Part of a small language model's weights: LayerNorm before each block.
MLP neurons of a small language model. Each row is named by its layer, matrix (up: input weights) and neuron, and shows model dimensions 0-191. Each number is 500 + 40 x the weight over its row's rms, rounded and kept within 0 to 999. Numbers have three digits each.
After each neuron's rows, "fires on" lists the tokens most often at its 100 highest values on Wikipedia text that the model never trained on; "fires after" lists the tokens most often just before its 100 highest values on Wikipedia text that the model never trained on.

L7.up572:508443554474475457554529486458567437538510497430527567533451528500539517485484460510460464437518538451463526560553492529482464500548548493457503445489499498511534550512454515474472513414565532512505488522491469464448437493521451484488503492513457468505495487523484476642511470489545477540538481495520569527484529452512560537526592522481532477561469496470495425477491415456534528523545401484520479448503569507506537526481521511454477525495421456572513541550475467551473540467489485486477532487431528558513484439557515575542432498395464470596465465494454464507553544505495509532
fires on: "19", "or", "ist", "an"
fires after: " ", " L", " (", " M"

L8.up74:490390511497524493521511545430480496553481545488475525526475536498574505528494536562493512510532515501421543536574458404514476532598490497430500524460483414449428474567491493468559519432445474517527594522457526398487550446504507498506543466488455460612461508482478420538551471469563555493518443473503517559515515521555501513494532496417464541559482506538489516532459554499447512563495436504475538488543480502477507442508570480482442507517551498487517436484512486522518466475566534518575483486437509483520497521526512466470522493518507519468477503516465427463545547498483578479
fires on: "20", "j"
fires after: " ", " ad"

L9.up762:449490464504498490546495503456494414488495552533530515469528526476541514520519587443475466481551515493401579552594466461550490444537591449454543536481474511460543456555571483514517563400437483506602544519456527481446521477482509442509496411547471473547566526493446480546515482484478506491482505429539546522481534469473480481530558481504503514512403569477474484517483496515509518517486504450539472521520543458475435455505511510471404477461497476525508484468524436491473504468540448425491514513491478564532474506621494520504531430492421452457505540521497485461486513456484476477
fires on: "al", "y", "ib", "ab", "n", "ig"
fires after: " b", " B", " t", "ab", "B", " form"

L8.up572:422494471508533530536555543502532505473486580514575477524543549551472519530421514482391481533497487454411480535523478439451443490527503602526516480480518488474443458429552559449507508513488551447483506492511480450488468498486499497491459535542512492506516443576482489573483469518441466487489531454453490552492584515474499528500541530480458451464519532475556474506469519506523502515523438486474521507542484475580531488451488600451485486522550500590550459456555514572551469440516465544537536513453466487479585499452459499509533476515499547469496539493440421471535455450576545424
fires on: "0", " |", " j", "|"
fires after: ".", " Party", "\n", "10", " Candidate"

L8.up375:448470480502509528505542510459570437500506475560505540470521494530528532523464516497512468484521519460512468486575495412502510539609532523514485509445450440527452546561559526452539537502500512502504502558513521474515603499527558468489445458498467523488515480546529480527555506453545493452483516479506505495497550473539461483476494557470448503525391534485535565492507505503494515487559478430513437515621535480581497498445571545409523429491526506483549450462524487459516476437433505466532564468473513562531507399488466505472480438444540512395498444529482505515452519453466521437
fires on: "'", "=", "|", "'s", "-", "82"
fires after: "\n", "\n\n", ")\n\n", " O", "19"

L8.up526:527530545477461514458524565443526497437553513470576506498413481514508544494432430473497489486515511559459526496592460491499534573449519533502534516476543520413557482493522487461466523426461479524456569467427513501542506476504513495483529506535491481567554518492452515458516530512486540491533528426531553559479505494487479531491433486503524504479510540448500610505498442451502498540587401470428511476495464430502480523467491511495449533449475466589543581525492468539455492509515476515466539520437442532519384456509442567505542474537471505485450504511430485481531544536459566513
fires on: "l", "il", "g", "orm", "eg", "iet"
fires after: " V", " U", " b", " C", " v", "G"

L3.up89:527525489475414522565467502536539521480480521519500486487490502463567464523513472491435524534502514495520557588514457474515595508584456446507534498467532522442568515511467469473493443467506512500525550563420446467529512516551506477550493521488450574507511484527517512530480409465518570451526538483588603542488458464472488506549496470532563494493472490499443522479533482449494497522503526454500455527456487450588437479484478479464527499471436459448519504552481476503362499539476469505476535511534423545510503548512503521512483466544463377443509546523455483479470462551539592473
fires on: "18", "11", "14", "10", "13", "20"
fires after: " "

L4.up385:517476462501385490530530497511547509478492507459520503479534485485518486502466517560493464527549565464486513539548421490523572491603474464445524466472609449430555466500515417470557468461483479466555542568484491462533543532563555485551428513508459507508490481524512456504504460479516573435536527528550586569466520465482488521522484437486481529538456488507489552528526507493532482524581470494490481452465538495565527447531503477446488479425445467440497480509478523504442547461467549546469525494504464530558486512506538474583536499517437417491525504548478466500466540568529567402
fires on: "20", "17", "15", "14"
fires after: " ", " (", " $", ","

L9.up225:442509431487505508480495545413528513499546500605548535450476465460496438476588565468549468489470481539499507495487455508534463584508549462449509491441515496573496553582564516525496555493470525537553437502553514485516501483510441506463518499540465490534498549524514497517510546482557504448481442440537534507468525503514466519498522543497437537509509482443552555512525505484512529549507512492469499512509546533476519482452491475463453480462504428481520526438558412498568527524462496444499509529416496487533522458493492589517539476468553519462499477571529422424576647419509501521
fires on: "ap", "um", "ot", "ip", "or", "et"
fires after: " h", " H", " Ch", " ch", " g", " b"

L6.up349:500471464526464512461586519480571528513451531543368556570556494460468477521464480465511382511513423447466473483479491461444455536518502501456481503477482465483538408477442534478482509544459449483491461444519453485512384498539479427471505465497429514526456491491467448508436437508590506485490489527528531496485453488503541467523558538488498482479511487466494445497487501418490482497463462460488512493546480508485405537475556581478445413442456477490382466458445473509426487464489449465508521519471494533546504496535498493495571537505476543502465522434493513486511543480497517514
fires on: "70", "19", "60", "80", " am"
fires after: " ", ",", "18", " ("

L9.up414:518471471486511500498534499508539442559481501502513529407428526515531467493501573535498521548579557510503503516590437486511503453502497455513520477434487444460544474541536508509471496484527477448502540550496522333472492540517511436514528449497457526587530465465522472571589433418552538508507516536520538530538545412465496490547476476498513546557495522464512531549442484484502547520510432469468504457446447499554459517498517476496435454493472458544494469573548521476514542498545521416494508503505503588499554534530540513433522477495490507526513450560430469489479557475506542428
fires on: " ", " g", "18", " also", " due", " inv"
fires after: ",", " is", " ", " was", " |", " ("

L2.up490:501524512448531517460510452502557476397476520520492514468436525456488519524543516539519499502498590453440549538509449494510445507495451512558539545436500435426512462507500501464486505469515437438523557484532492462501502512484489513516458452522490476489518454562506527546475534481599519492471430467543482539544533486449450510485563534457514499569464596472516471522431498534535543518554467402608467466445483502559489518487490571535525511502455437505584480443546486406529501482491512536515452480493478572472476556537517529561495484469502497504419494508433456438526587433508487505
fires on: " Candidate", " %", " married", "umbent", "°W"
fires after: " |", " was", "-", "c", ".", " |\n"

L9.up214:463455536456480509522487508437522515427561514438503517479475511528482534504554464503510526471561546444498480537467515461539487422517522479473582551482519433439546465493513516439527530467455539498502554544513513476471520440493500394479477436532501455524531509567416506528515562527530543488418531460510497592497542519481539489482528563488486550566461502530505487506456421549521536525469468505488453384508486458541552463497476474492479527460554492522521515417491504498462484434492501397467567491512566504505431480518470538560543401488538486545554528577441498530461467540502452493
fires on: ".", "'"
fires after: " C", " M", " O", " A", " P"

L8.up309:444478454499550569537531523496500467494493510501505543494466453518475562529443533498501483508480590500483501524517451494573482515585487508424482498419471454472469505510491427456511497442489487470554510537521536449501515479504475469530394486536503504463512493499467538491537530429546550549459534495465510552471579511561435497479533573502480426505465558446496503539489569495483462515478426528561515564558556457522545476461467567421518461495479490528519488398555529466521437466481489509607556515516542515524495429473491515529535446485549523399505505501462442489504514442537544415
fires on: "|", "-"
fires after: " |\n", "\n", ")\n"

L7.up557:559435496576470550555518572542426526432466571490558534522530510534466515498545532441484446537524471428505540486466522429570472540501500523370504507417530454501484497507473445490478541528484529488587564560474505482535482507536532438490461487492508442550459469456468478537502449499536584511476519543514539539449525461503452502493474506469510438517476508554385516565523499495476436516506489497414460516556451422521429439515476511459514494508458532531561481448531500500386489476454494534558461479451486465484444497495533526496532531496470537520529541481540489505512541504502522458
fires on: "20", "00", "oll", "ell", "30"
fires after: ",", " ", " p", " int"

L8.up269:502504498534522570548496511537465471436550504521511541495497472507438515528494493515515514553492598555488478521442544462539525511475496428500563523452457534495556411566471524550473567441559513489473500491502487552502467564509521459526444550606516467544536478472480501508494452518547550525455529482510513508469511506465509523490466521496456490496511542497436562611502479499461487544510504502514414491610565409564508470485528541435488526575509526510528441426534502400496500539516489485466551446483495491514509478554477541469507437561542510415502472560450484454437490484550517427
fires on: "-", "|"
fires after: "\n", ")\n", ";\n", "′", " |\n"

L7.up252:441465486555534560477523567486501448429519558561449459477438379473521532492458495512459505556485499499548544533566469442513472474534500471537480522453474537473473480535598501524511454432481396463535501532519554438572493526555494521508563481471468474505470474466450538502541541436461552513500425477530525482482527501507455542568512477505463465449560452510516513509469495497470525503493416490508459529525514456542516477447567509494513478458483499454555459401492523477462548504534500511537537477475510575554586521493492505488525532511563538459494615496430475491416479479482539467
fires on: "6", "7", "8", "1", "3", " Mon"
fires after: " ", "\n"

L8.up160:384483542511493509580544552549492552482501500528474478493496420493549509453465463458511504556501528563535545555487478456544494502543446543508478526478463548473493503503444525500524544477469519497586508544525564520484496508481544539517436416504456490466443511508468498446503536572419589533504452492483529524435479520500463589466567505503489503488525483454503571489512548518453587539439518506403517514579480438559547525523564532466458531499473503441493494445582485503465453471462498516580525494448465513519494480473503470489447452534522493449524561505515490528433454472600539525
fires on: " |", "3", "ances", "1", "th"
fires after: " ", " appear", "4", "ie", "A"

L6.up656:490487507500482449447536557508543529516570474534463478476419536523487477441552558481461477499563607503520462532485460465492525512509539491481520472519561531475494507557545439487451474519562511490499542502474476568437550493508491501463555507452483536457515535517572483496502523594362471481507525434454494494516512523495503492488562538553471562515478520497511515477492510563508532505561505523512487490577533522497608433533454496441504467520411492570428488475477523555546517531494579540449448507520493465463436620514480486556579520496456491466567442517499442539510504484515493532
fires on: " He", " It", "===", "He", "ner", " →"
fires after: ".", ".\n\n", " ", "ul"

L8.up611:446447478466515534471578576554510497458499493496519524502415576476548556513531556473507547436546572550519557573578477503505530513534506520482504495491457498453534475551476524506476518453444527519538530463476469486547485505469422503445472528500428493571497513508500486426558579535454529498480450443530474614501519575517413493442477495438509524528466498437483557458481465593555489489518527531456484498560529482540494534474517472512487508510520465516490512450479464451559489491504477415452487389522517468552481437569475484552436510495501511498505546526417472511476543490520501551
fires on: "ic", "al", "w", "ol", "ors"
fires after: " T", " K", " t", " M", " F"

L8.up305:508505532462485509569549500474499466535511536481512512504509588559479527572487490500522499508493536475458481511450497462500431488524499511438598494517530483473447500507608517445433468452491542473504486522526496512525507561555517467511413516569434500516565430511517488554496427545487506520505480464437496568536551486485474498527480553436507546502589520446470458522514543449452515482444452477410435524539522457513488546549497511534475503429440497547529396410481478422489454533552526460446550489457482533465526488484516489482577462493469533496530491481462468442557539430580496512
fires on: "at", "le", "a", "l", "ia", "age"
fires after: " p", " comp", " c", " Pl", " P", " Scot"

L9.up751:491422500471431491513464498479618585510521517483479566501463469562606515462502545538478531521530511505448478482481474470640474500536509471487527506421506498464578483528527488415490509445459579489554525499421510450480555450531471506497496498504505462521503495480503450568482521440549520490493547483482518566440546540527509495558556535492465489448461506469515531598480446534467499616495427485482527482484498461470512419480441516507464486484475515544498466483477518505494498472444445529510552483540502536536417524527498515448516475523454457530500493526461526486518590513578487439
fires on: "20", "13", "18", "16", "17", "14"
fires after: " ", " ("

L9.up767:447519492459464554485531530520524500471481556462568569474529501497542503474526558430485468553575507482490486492568483468494484479508534589463485572476465444402497442518479497438477505462459477496541498547444564412456534514546456472505489460592515462510529507515443480508495508508543496475494508467526541498519582463489519527551538514456458505458456523520526514531540457546497456571623476543476543456534472449476480508526510567464417521595496467545503484419546408454478523427457472475521525479445507525566490464507509494511488494491457418514457539533498543426504528452546491525
fires on: "18", "19", "ent", "ight", "ist", "eral"
fires after: " ", " m", " M", " G", "om"

L2.up202:417514497451474543531521500427483479437422466519523503480427437520410508474460507516557484441484498538499568510555481414534485509543464500513536459482502508470440480544504422440573507451558557431521475475529490454501496470510518504526431370455452510463570522531539462466491546502558463459518445531563458546494556489530470536558562506540497586490491529486504473520524498530461535494530476539514545478507531472389533518481504432470471510453494492515498494457494494495542508456482550568486515539589501558452566448535510490516545456477463513530535482489503433508555551537545539495
fires on: "==", " It", "===", "'t", " There", "It"
fires after: ".\n\n", ".", "n", " |\n\n"

L8.up556:457489516440498495526537518484487523487529527501538564441483492537588542456533476501574511438528536517492438546491422469465469475559473460489519476433531470444514520544562496419483569532420528527459502509434431500488545500607455465457493448529463461541434423472439525596529491527529501564488512498484508557460489544468479480517452499489512499527505522535447497500526499495504526536554447539433494502531615495504510496517494450486473525449487489538531436529515494464432514518503536476500584463463457536446511489579440555510437489520541476498497522502411503556552548457548579524
fires on: "es", "os", "as", "ly", "is", "res"
fires after: " V", " P", " C", " m", " F", "R"

L8.up459:525464455512494529492503567498512541463502535503463505459426513529466456501505514406545523556462640529444497542494469466507481493530552485457559540455519402505518471509483463453524527412451577516555506527479474485535527474510448440514401455555532502517528490537429437506557507454520556483461527472483471501480531494499516489521500548408490483513483592464538547574512538488467529522468508502514472523588482483511520510515512461471487542572508517510532492363573493429519500488516557480525575503486515516518473480527464524512497457537544459415495503514500507515484498415561547446
fires on: "-", ".S", " Jr"
fires after: "\n", " U", ")\n", ";\n"

L8.up93:431500497430443532540546568399511490524497561475552503482472570537542557452491519501516517496507480495503408535510467442493512496509622462466526540521523497434500504536569541475533569464442539563496572550478548545517561459442522476504433446525503501556500470510512456468517513485472488539430480522517495490471537502507457577486581484547466517487488506544542503522475481493524462548497438484462483442497519468538457488483516494495466483432530520534550436463454511419525526423509542432508504544389461483507480451549417509531524431508484498462507490570525467449544532503570533494
fires on: ".", "ors", "ing", "res", "el", "ers"
fires after: " W", " F", " St", " f", " Sw"

L8.up306:447519488444429490481542520454511442507494523585475572495493516559563466485433516509615471540501458574436493509551531475569509534529520541519509470474538491515459505559515557519548513471426540483537577512472507518484566453488480488510496523507431502554483489494478532446528494465483554483526500370455501497561544526598497461472475528427465504506436486529534538504476582515511555514431506509542508494569558444560461488510505439424478530470532477504506512495517477489488443469461495515490482510499516480565583458461432492452544539522449493483429528524458422441538544528534519511
fires on: " ", "1", "2", "0", "3", " second"
fires after: "-", "\n", " ", "–", "'\n", " –"

L8.up302:494527438524522536463547492483567529471549562517504566465446445545503543516442506487498478572502591536470512488510478472510419544544459485491483494442467513479534478551506526495530575471494601550478462488407493525511541493471477502497484465552472477518503507486457446552552535505560493576477452477452493567467469535545487466443497516512446505527489514425453572558501532485446511483524468549489466550553500432551550492513543517514499507522511421520529488423579502430500511493470404531499576491517581482507484495431482506547482420531556439463507461536486448520474570490583539511
fires on: "|", "'", " My", "-"
fires after: "\n", " d", "===\n\n", ":", " |\n\n", ".\n\n"

L9.up669:448509505474506475547532514509449512438520482457479531446531531510436498494496522514562493445466490504360528493557516484491476436479589467482530499430494468431471460485531522479479563514482467502540516498435523478491576478545499429511426469546550536529528534480523476558511559431533517547459489477531571505426518552530528535510579486512486500498512546482516437462455486521561484542483486438511441496495487510506513548463477528420489465415529498569488519511468422513463499420480480506503574551562476545550476502477499594567529415478468548505457528556504433453479451541546531511
fires on: "m", "ib", "ad", ".", "orm", "ab"
fires after: " B", " b", " St", " C"

L8.up98:441479503372458561479532524480521475441572534495522540457509544520468500488530521504560547499489515513440533605515478443514453513494517524467535485426493522421535467548554525469489550473487518498487532504457436549553537452535448490503482527541453462529525449547428501547440552506512450512481486463531523589470519484539509520555497511488441518492494556511513508516548489541528483568490471487428434498531535457558543510490541551423492500457486372511560497427513492437480506429512441468549547472462488541484476463512454547556503541477460439460515493517414498526531549470483479439
fires on: "l", "ul", "ly", "amp"
fires after: " v", " V", " ob", "B", "G", " en"

L9.up280:446456435536462517532497499494509479438479515483486485496474589515491537556503587515525523533499507502530526496508532467511501436518558460448446571485496435518500519539465510395488580434483484510507488530498517472489494492528469418455493460569536480487518509502513498503477508438493462566450509503457456582522477501480492515524589601519507531612399492490514479544479501436510500567466493455489486419537544481513564515498457529440501454525446508501503461513539411466472501429535575470411552499442483515501484513495475597564544451544509460506520521567469478465477477497530577491
fires on: ".", "P", "S", "r", "R", "up"
fires after: " St", " R", " B", " W", " N"

L2.up712:448510491502455535474565460513510446451513494462540524507499456525617536466511495462443509445443582543521579489527459435507513488532425487447545516488520505440588486520492515455518555527487482516550550484487498498460571488472442479464531473559482502560517455466427480497535481478485509509530472434518483525416560540528477514577418588482416535490497467545394530509491491507517551583486425467553470487510586516491517446495518519491473548492534498518535394500535476547506476420465447473533555496492450530523472475505504513493511439482513490437513529532443470492493485541533545541
fires on: "The", " |"
fires after: ".\n\n", "==\n", " ==\n", "\n\n", ".\n", "===\n"

L9.up406:458449512491525541524510529572588473447564518456511516535489522504541469497549535493481455550503549432475555517468453508569432586504546447519522507487451510514501486480500562549457507430536509530537456533533592470555516475479519483467563476519540504515471495532514491491574554462538518515460504494506488550436504524516447531475605499481467554453516504505473492446530435474509498556583488556465454529513551480501517488497498487429397513467503464516468524482498442406438421513549552476524565566485501518486482459499451600467521477457481499422484547486530493445531458464581518544
fires on: "al", "if", "ive", "um", "om", "e"
fires after: " h", " H", " g", " sh", " l", " k"

L8.up460:485424493482531533491593534533549462500524479486412452461465445464535519503448468493546457508512451537473542478586466483488547545532519518459511483463456531481559502532533508519508532511570471534530567536482533465543564525512489505463571491500432522524464509558522488507510555408542588459548442483590565439520474477521504544482541453553442523585535467510530550427518507529511543530453518486585499463558548449524468479520598473533446517468540446460507429499494370471472525489476540480474512485444449566513479515472463457511516491498522511497512514518450496511486513555453474486
fires on: "–", "18", "19", " on", "16", " Mon"
fires after: " ", "1", "2", "0", "3"

L9.up477:424455495510530468497579523417580465557535510484513533472462536464538615520525501489618503489496462502544486503518508479485519465457511480499495463470547511458453470480465516519529523449411636489556477520424469487477591443523526441460491475567443500546556448548515526491528599523503497524497512489516518511508498502472453531496555517510457530473442452512594535530472467511484529543474464504455523535521594441535514522470510585442514477492486535562498526503490499488521483485517537470519473533459506544556512500504456496535529449462542458483466453524386500464507509434448514530
fires on: "h", "r", "or", "e", "el"
fires after: " R", " W", " L", " St", " Jo", " G"

L7.up415:550502493500500524535472519409573501493510530496622543448498478460464469479526547461551518472522492499517476483454466425461504545512493566467523596467479518487534490522566481426441525458416503579497537445537491456512542415432505489464366506473470534514579476467419518503520565517539552530430444441512491496467468484485529499486552480446498512485508531463525473558512512538492516496496491461495503528527516414518498530464550562457489512508484458525447462468502476499465551479580496504484562502407474514537439535520465536519508469566484482497498529521475496531606568458539488503
fires on: "on", "en", "il", "is", "ers", "l"
fires after: " p", " V", " v", "p", "f", "v"

L9.up113:458562581481501475545507444522520498483587463505441476491497518407529467494560474497496482510508547538482572454502493477599501546536444512524573493466446473492440520526500466539447607393491477465577540509533462458469481506496536457516493440478466445524530530492516533507497426495561558471495515446468498529496493521500509512519506521448474519531469558489479528571490474440472524540493525477526459482573474445519519524488515504512506483493541486464508449445477361498451511513483345482546523512512523504498509514561513540495534484512534524479425491484526466436450450531559578534
fires on: "ad", "ach", "uch", "ound", "h", "ronze"
fires after: " b", " B", "ag"

L8.up216:433462542469469492530550465441608541499535498455513527447504506468507469505534461483492539526530571524469509500487470414562511477536509481523557534440465458402524433506505468447510514432494584478510529557438494463529514451552522442525476488529505481515474477455491447542543517483520544471507510443452482474433543532441514497536562439543481539507515562459456530531473507540437519624523427477489509521493508461560457452523457542449465520446428462532562479474534510488476534529491513478547582464417476562571511492579489518464541480514471405533491491527486510470528527544531494506
fires on: "14", "16", "15", "13", "11", "17"
fires after: " ", " ("

L8.up666:477488460451502537498538499449522550508497545481524559499480475544539561563468453513443502383465509545418502487496421428487463448478524562459551481513481514478494508562528503462492562471432523527486537544518498490471472531473458509480417491550429471489539506538549492629507536543476447476482542499506487488484525538539446497509455518462491505512578539492457551459506504501553529563495446460484399451505507462484441474476535484527418490455459519510505493535596456539538524497456534435511590490491533566561482456524411479490469502530513501491540518531526439543526557476539562451
fires on: "s", "as", "and", "ord", "ort", "our"
fires after: " C", " p", " c", " ab", "c", " am"

L9.up530:405449563506536520489500539546465549470516518449548511532465503515457528483505523468491477514544497524476612513567473466578441470579467557404510515501549392470425501510498455463461522489492474477550529545510457372478524508534521514517491507479532419437480473545498513469494531525527529499558452512531539550486511522554506515490588540439488520502495496571492538459505443547512484590599494496509551491524479497508475462480472485435495567453519411514522510483535495446465489513521529495472548470487517581563442511525491513487545476521458498526444491459459475454505533401500530510
fires on: "19", "20", "ated"
fires after: " "

L8.up717:482442476445510475520595526534504472549458478547494507467425506522469543515529577535571477516452525522494508563554506468447536555519476557518490570491440445466464476566547514489563545518494482445463525528511517454561568486462462480510457431474440536470478550503535452463448516428464519525528466495475522501456531503510474466555584486489488623517532441505472503463534561506497533495428502527489462542501469443528554574435580428417510526509521480486535466527520449493536484435481488465527471435456509522582511428501475478529488502507548502467477488482534466479487579553428476470
fires on: "1", "3", "2", " |", " sp", "6"
fires after: "–", " ", " Ret"

L8.up22:473493521501553504422484567535506494483521468498547513455491547529561538574561485458554517434472527458504473526500478474555479511515546510532435504469510519570521517545520454414496525514444586570527527515504512450480483473516495453467528518505470508470548529539459522517583504503499496495455518437521531518425457497421475517509444524404487502471488524522487472469526473503538527549524505494497503461541547453508449561443504479446427562544471467533473423486518419482504514555544480412516556499480453499531455453556423490516494493461591433485526543509440496548526513409538590586
fires on: "is", "om", "al", "es", "as", "s"
fires after: " K", " M", " T", " V", " m", " N"

L8.up596:494440532538549539493524544515538528483533528481568563501454479516531569528525500442546452531523510491483531472526451521479522491493617487503489508474511486512543456589514507506535495506448477553608461524445540483468506452533460463524390495529469488485473514449513503561518522558522528488549498437549571496485486507463516513525538481432456520511443446497503495507546423482493499465535426445452528466566565480489518483522551510476473475534488517536468501531516490442558517530423496457481528458414486553482446450478457570590456498436510522468371451469464450525528579476498505461
fires on: "er", "ar", "ort", "en", "t", "or"
fires after: " M", " L", "M", " G", "P", "ry"

L6.up185:501546486488486526538606522502439474529500498484511504586565499425497490552519455495494514473493501418518466493483559469458417468518507519488466501475514445477483481550478521506412478532449497494521433510502496511585448543547460473490496488506571542493485512489450619482499486471631545494492545554439539479479481498508548525512552483449522461508536540480537454455494528508528454507514490458573484488478369511486407597491597561511415462535503509467458522484505480486417505486497435498499569506468513551526489487546489478469587535504506536506485485510503559449487540510514521509
fires on: "70", "50", "60", "00", "80", " Type"
fires after: ",", " ", " (", "-", "."

L7.up253:441538468475517492520549528468500445471534508548544511511567476516545491431521477503462433547454447469501498534549454519484505487497537510457524476501516493399546468516558518503547482516494511469505530535448519422524571471544513541489502521619479418493438522464421447565449511570506550469517536451547543579424531517430545533501441500433425554475514499511500560512428566466517444503506424456491505444511517495531535454512509559470436514452499452494548510395539475527519509472503493515567567444496468533500507449487506489439509502550518501415487544517473504485547509475552523476
fires on: ".", "an", "ul", "l", " |", "3"
fires after: " v", " P", " p", " V", " Rep", " imp"

L8.up167:481413501515496459494538537441506529497539557533607437504497505512505521499484504480609527497547462532492540515522510422528485460481446566435487475469499504440565448561500497530540477477467542465520520472507422459489503511513536496480527484634412506517475460492423531552540528509513511496493447456508508578531537505509505453553494501476504567600549465498484478518409525452510488565448493567537506480524576443537503519470482509524460552478518405579526479443524501465458510462523580483500497491498534497467533468490497522559463429491456583468455493485461483506531491421521499477
fires on: "it", "le", "er", "a", "rom"
fires after: " p", " P", " c", " d", " C", "c"

L8.up343:517487417538539478424504554491518504476502541502547544478505528523481542513547575491563525530581520529498538540491564463474419441536534459444484592450502502481502495513515521465541499479491506515497521494533489492542570520531474393514425414590490461548472506499495531478541479539561468526503476475531479598543504437497511470484432498495459532508449562523526528488509428562487529497503486467433497426585508456537585476528542509514462507493414485473525507500521526433502548478476518420485538494470485525507501495531460590528471438503517518507477502497465439427442519490432589554
fires on: "ed", "res", "'", " of", "es"
fires after: " P", " L", "R", " F", "L", " O"

L9.up145:417549538515499504538508543530498478438504538507526522448486561551479510520499480485532473538583515489506529585573533453523475525483553480499525498450500465506506495519530473431517502430470441533525514565517464580480495490437467463485520444556527447549499471477455467482556505469538538499446447470498560548468541546453534536510561455528419577502488527489532511500479483503482449530511496481579526496583552406502495467507538515414433496456501497485508447410530453478490497516481540421555589457481512555609452441533491502500490490443469452497509523570463469577483481474563527502
fires on: "n", "ad", " between", "o", "on", "al"
fires after: " K", " B", " b", " G"

L8.up354:485502502476518533486544510414580465511497565528539503430519537460536508488524553505580478478513510448487536551557479462506446564469541496487498514440499484464477450508550567462437531381489522538544519477481523431522559510484543461467469483568498452545563442473442529476496614558581498508520503452515473580486497428434503514528537518495468483593504505499518497556443494470470482550493504495536493524521577426471465550475511510438450514476460493537504475423516488427504579477470502441517528511455472521499529501492461525536528475510506610480429476484511504473560538481543526555
fires on: "a", "ra", "o", "e", "io", "le"
fires after: " B", "B", " C", " b", " p", "H"